config = dict(
    num_hidden_layers=13,
    hidden_size=320,
    num_attention_heads=10,
    num_key_value_heads=10,
    head_dim=32,
    intermediate_size=1280,
    vocab_size=16384,
    hidden_act='quick_gelu',
    norm='rmsnorm',
    norm_place='pre',
    norm_eps=1e-05,
    positions='rope',
    rope_theta=10000.0,
    rope_fraction=1.0,
    qk_norm=False,
    attn_scale=0.177,
    bias='qkv',
    tie_word_embeddings=False,
    parallel_block=False,
    init='normal',
    init_std_qkv=0.0362,
    init_std_o=0.0,
    init_std_up=0.0362,
    init_std_down=0.0,
    optimizer='muon',
    learning_rate=0.00157,
    beta1=0.9,
    weight_decay=0.15,
    lr_head=0.00807,
    warmup_steps=200,
    schedule='wsd',
    decay_fraction=0.775,
    decay_shape='linear',
    final_lr_fraction=0.0,
    batch_tokens=131072,
    max_seq_len=512,
    doc_mask=True,
    train_tokens=800100000,
    max_steps=6105,
    dataset='wikipedia_en',
)
MLP neurons of a small language model. Each row is named by its layer, matrix (down: output weights) and neuron, and shows model dimensions 160-319. Each number is 500 + 25 x the weight over its row's rms, rounded and kept within 0 to 999. Numbers have three digits each.
A block is one neuron, or neurons of one layer that tend to fire together. After each block is what it responds to, as a language model described it from the Wikipedia text at the highest values.

L6.down15:524475491517503524480475486469481485512481496496509544455461515519493482522503495541501490474474467504516494512510490529542523532481535472473456490504477504497491490505536495526498461507484438503514492495500492523500519512473485443521493545502506503451487485503504531567511514496459489523509486545500532513460500503508492504503494514469499485492491481476493483454517515481543457477507503496489505463477468504490481478452455528497483474501448491505496567483482466509494502529514488
L6.down1225:517475511457482494451506512476479486518545521512558506491497516505495516489505494522503492517494468487528508448518484482525543528478490468462521498520478497511474484490513527491505508496515504520498546490507540521457531507508502465541468455564517553497519513500491496490490517531459469480524507481493528501452486534501491468472477517471489495506526522497479552505539520482494521545505500524474474515499501493505503473554469474508535491485489489516540528528516525479528483492508513
First-name endings

L6.down369:521540501492505474471508458514519507483482503486482502502563537497566505472524477505503495483501527472531493491524467502514496503523534536518472500534442483547515466476475454474479528476524524475478480489510485513496519490537498458510528516489480523474515515482539520500511523507490504502475522508499520530500480493524481537482515505526496460515448492482523521493519492490511495525531506505499447530479531506498496513476465480439465544517528532495517492491488489507462546551476489
L6.down395:493536487504474489471513499470471454544496491493455480475516517489516516473489541528498503502486477509568497508490500490514504473468496463522457506511460499494477511525506502502510493493501463442442476489485508481464512498523482516507504477525521528488468535481514501483505466517493507475468525472520490510514485508534489511521488442502498475480467502493510544494502472439502537495457499501471457478484540519497498523541499514496516530558459512462504495538509502474522517487506479
Mid-phrase modifier links

L10.down144:534462495511498490535510499516504498537488503517535467542529455514499501493476425528527506490515498492470523510498496481504505501506513493486515477473498520522508458468492481459477495499464482497516501495498499490483521538473516477490539479501487515511534519517548504512467519483490519446523481464504538484490478455522523487525506522501468522517540522467509491516523479443485528507575458536542504527475496495513496538466497535480508481525502506483498520518523509461498480511512511
L10.down317:471507490493478528541479492501500527469490517483495505541501448481527520463550523515501542495541464495481496525536502493456500514529482518515518516464513557486459528524506526481524491503494533498509534487493500487503471474518493496516525505544487477496549529532513512505506457522504515520455532493520503515518460482474474510474513527531432477507518519505471468475527522511524513493495504529529502493507502518418535533476481488508503478482517480502471499508511481485529496509504485
L10.down833:486520467507502470477521499477539492470478491521481487487540524532538518486471486607517495476508485510498496501492542472481519469501506526463488504491512478491504531490539522482498529488498503495500475530521518492525510544504564482472482497475471510546483551506491532486541539530531518512497467481479525489475501427457486462498479517533525488468502495512497506477507480463529519492519483488453538488511491480527530515506557515555481528501500519532533491493468508452522475479548498
L10.down1102:482494516518531542445495531536541536539488486492572506505534512502485558536493484499464505525541532547468470489511500525508538497508526521517500482504493520509514479523504519471533473485467505520439537508487470498487497509476516476511541513524487427509498518507521496486526492518520481495490543493476510525492463506521521450533531483461531533526516499464548470505525489481518544464550456496477503454502517480507512487558513510481484490526520512500452490476508497473476506538479513
Copula and predicate starters

L8.down179:534444485488489471476490482488490440505477489518488492527531457485517493495500466504504528511567477509492475512541495512514487486454525460509456491522515523512487531528522477509531513497526505521513533507482497501479464497496496472499521477486496527506459523505471498500444493497515509461510494494520513456488488458512524487486541509547495517495519519478466507521491493489491511484487467473535533502478512498475462508504462510486498477508498476541455469494478501489547559454472492
L8.down235:495517494501519521539483420524491521474535510498486492537524519507460466457505500418514503512479417511502488451505515469511494523491506516520511491505473495466465534498480510531463520465468463540508501482500523529501519518517546507489483517498485516485468512471505497512509455520521504514499522505520503471453466523501521497549481484491469511498535489566489457505507509496500512474524505524541497457531494519490496466442471481484502445518481501495491487497511494513496516533499490
L8.down240:485514472522537521469536503474466507459490500452526495519504490537512495497527506493490466489516490471480529479469490531459513485477501454492505540529498473475484491487467500501512454480508488506482534507535485486505511518514502501510505491486478489556469517486512511538419527498499494497527471504449509480533456515520528499495434528472526469496517491501500501489512529543505455519514513529508551528463513496520499476464489535520495476486481510513500454491494471479498479511526525
L8.down335:533527488475482515504508490571515469481484493506476500494516493516440509474453520487534511519499471500487487505457518527483504516500466522473500500514498470489515537511523488502500501484459484571516444482522524482475494534509526497508465511520517482485494478514525508548472512522490529509468501499507517435465525483490533495515515512469448472493527505552511496487532487465524508500477493486525440465496521524479461441513492531541496489533508489501511488458495531529523508501509502
L8.down818:495486525519494515469511509458503517529518521482485477519488525521470507441491458510455493507523496455504532569574530535486448474436544497507505494464476537479512526524477486514521533522523527508539506474506484512534496530533512531509492474533504495473515498518487541478509444497448520489511477518522513516503527516484480502477453500509494530469507471474509488517521503495488506458493532528533466513472522476482510502462466513532529499519510535500468529558519494508490499505536509
L8.down1001:522466481493495544486491565471483516487470525486478468475509482530489500494496520473483521535468519515507509502514520495469471480491514508475560509451510497510532512482470534550516513491513500472503489526534531479485453516519525538469519492486515494530488523484520497521463503442494530560528477479496488449512521510486469476488492544495496495493504487503510504500518518510508476502511487510464505487500522512509515503506471524508482498484540456480499440476469475520516478484481541
L8.down1024:475476496506551515466517506454495494455527533507501476499487456474522493468503500501502513509491500511521490503507516482515478504493492483515526518491474568498515469490482560547502492492487528496518533480474490462552501439585484484483479494539508503478500507552478513526506490488512528480502522489455505470513471531548494513484482493466559491548499523520492530478535511515545500516499528485509510464527507479501478491479486501476490543549510530513474514524496522505522437489451498
L8.down1065:502466471475472490494491512505461482538525518458490527485478529489480535496512474524477530507495459525516497557530460495515505518485527483545456472483472547474506508521512508527511464523492528494466536500469488510511473474495533471500447521524499482466488514501500579484482492511456460522473530486504495493470510509525504463514505488506441520483482479494476518471491488508491492510487494509487514476508501511488498523485508489512505535525517509483496505488477467497496504498522528
First-name ends before surnames

L10.down45:476501495461473521461547495502497488505466512517495515528462546535513476485532510551496495501482489491519502470477474528495506521498523483532501506452519517504497535506488468520494494533521484462438495518534522489520500479499480476515481523485459482458483527506462486505469458502519498520494527491482486489516500519445497570532441495486516516474453478543534495484519500476542530492535493494467470532485533538544520506478497518530479542542541520453496493509529530489462474491521472
L10.down685:474504488489496478488474506577509505483553485502466489487510517482526495492455474518535516492440502518518487517489466484535492521509508537530515487494493497513483512518496503536491475519446515520529496469492492494474444493496528483478478498482520561476519528474526493529518507506490459494529527512512488501465473458560526536501538480519378511456483484530473499511550504445496515482470519497516520473488516535529511507485501496518497533541504495479503524467520477517495494519487530
L10.down835:512499544532486529527503508480458432471530495488532510486463519497519489515520479543525498465529490570517556508485515475514465509489520495482486500493485522492473530529518544546507498557518479492502495470516487493477484522498527455500520490495492531427508521548479510540497554532505490526516558497522503498465481491516469476519504526474455492508467499496500524490509502465468471486483471532496538494498529507553488428518493491487496482531495509507496554506532515505492527490508514
L10.down1170:479483478520491479510483518444475485494507524476514502459487503499486489526509512547479474527535491552490501513485484513540490549483506486467498509527462524466529508484545513498498495531508451490492482455513509444491471512468475440475517499516536506442484503517463504537502484526495477561524530500523520518454485478513503506520492490468417515480498494500507537486545509413501479514475510511490538460502550505514491512503450510503519496513530512505498489498507468497474498493497512
Given name before surname

L8.down84:552503465481472466559488451508507505501513451472506524530522471483538481531495482511510515489522482529511497464521476498506535463530503538478480507490508512488515513483483513491541470528494522492485485518522473525474435533549514487458512537434485457532490487475517538521522491500506499528498489462524486490545461479513474507503489506526481487441555482505530492525527465458508525486501477540496481495500531484484472519474484489511470507492507487478510492474468497505517500483472460
L8.down389:447489482510468542520555478489495513543536530493537515496514527510502512525511519492499526528468458475529498532489534568497522532471473481473482492508493467508549525496469549514527540491543553486499451469549491532458493502459506531513550527478458485531470530472458544520490526505490510459509515492473481472518496494496544549530471510515513533484500497499467501465489485463504467483494485511496479486471503555477523515526487471479511462522534484514505533521539478504502528492471546
L8.down566:543478489450487490525523472492506497496522520478522497480483517486552497484528486532449460519498472535501464455451459455474528497503479466476478507536512497497507469477520512475510495498497495483504468535507534523463474527473545472505514545504525507506497516447536509458481499499475489523480508513464534491529472487501539524472563513481486462516531467494465520538495506498513537515503496473532523522491461444513478500504490519559522506511516507489492490505509518470554500511489479
L8.down755:460518547503477465529503486502507506546477464503517451473495494470493518510492481552518536539500484494484498518509521510512488494470529522532521519509484513489491483465520515471511438501467543497507488523508484481497497503502505455534471537458488502504501499506510558473548499511538510507492476482522517494524529521515501522537497478478540491515500533498486497446478515479475507463518474527500461523486481518506462506486513525501494492521480533489517478499484502475515531495479532
L8.down868:531469525489484518450486520491497476481488487540510488584482488489543445525510477466504530464481509468500490499520442478523488498486511511513492496484518503525533520461517539461476523494511465528497487513487477474469493511511504497493497461482488484494471524451470464460443491569498508479526514502484485501486512490498493537506484496503503520506513516509459466479506524441498490488505514496515529451510535516489482481454510480507488485514455467472518509524484518502509491500503482
L8.down869:493480500475505523495480495487456463496479498480540521470472479493526497484495518509546506500483499516518492541458482537485480527527513473525531522485516513464501528487483485508484465486528532500518469490500487454475499494483570488489524509500496525502503522460509514467509466488482508482486486465501483504540528501459534483500495531460481538463475528533467512484492522453492486476501514477482474518507526529505516472474510502490479474489520472489534545493505486487485510491508481
L8.down1018:526494522482463508464513526531498484506513461490505471502505544540498525524490564525498505520453506522495543478518516531492563505486507493456475482497509491453478501452507488439523473487503506517484472506518489562482511554500501452551542521524443498498503512522429513505477547523490539527489505519486510504505553508485492533506498479530481533524492541503500499508452475479503511485530458467503497488520502510562512498498458568547491506480497540521508546472499514478527499524481450
L8.down1084:519503499478471483552495483461474468457505502525507488521524532446508513474492502471513526541508495513501508501504532508498498473494486470507489496491506519523519509524483508465562525471481453545514495497540508524440511528533513521549522495491483502490485514508491506546418480517500506490481460510492496518515486476471520530526517504537482437508506511503515508482501470489535513489537492506525512528514488463455534486506495530475498503547487516488509506482502519517550472518501519
Adjective coordination connectors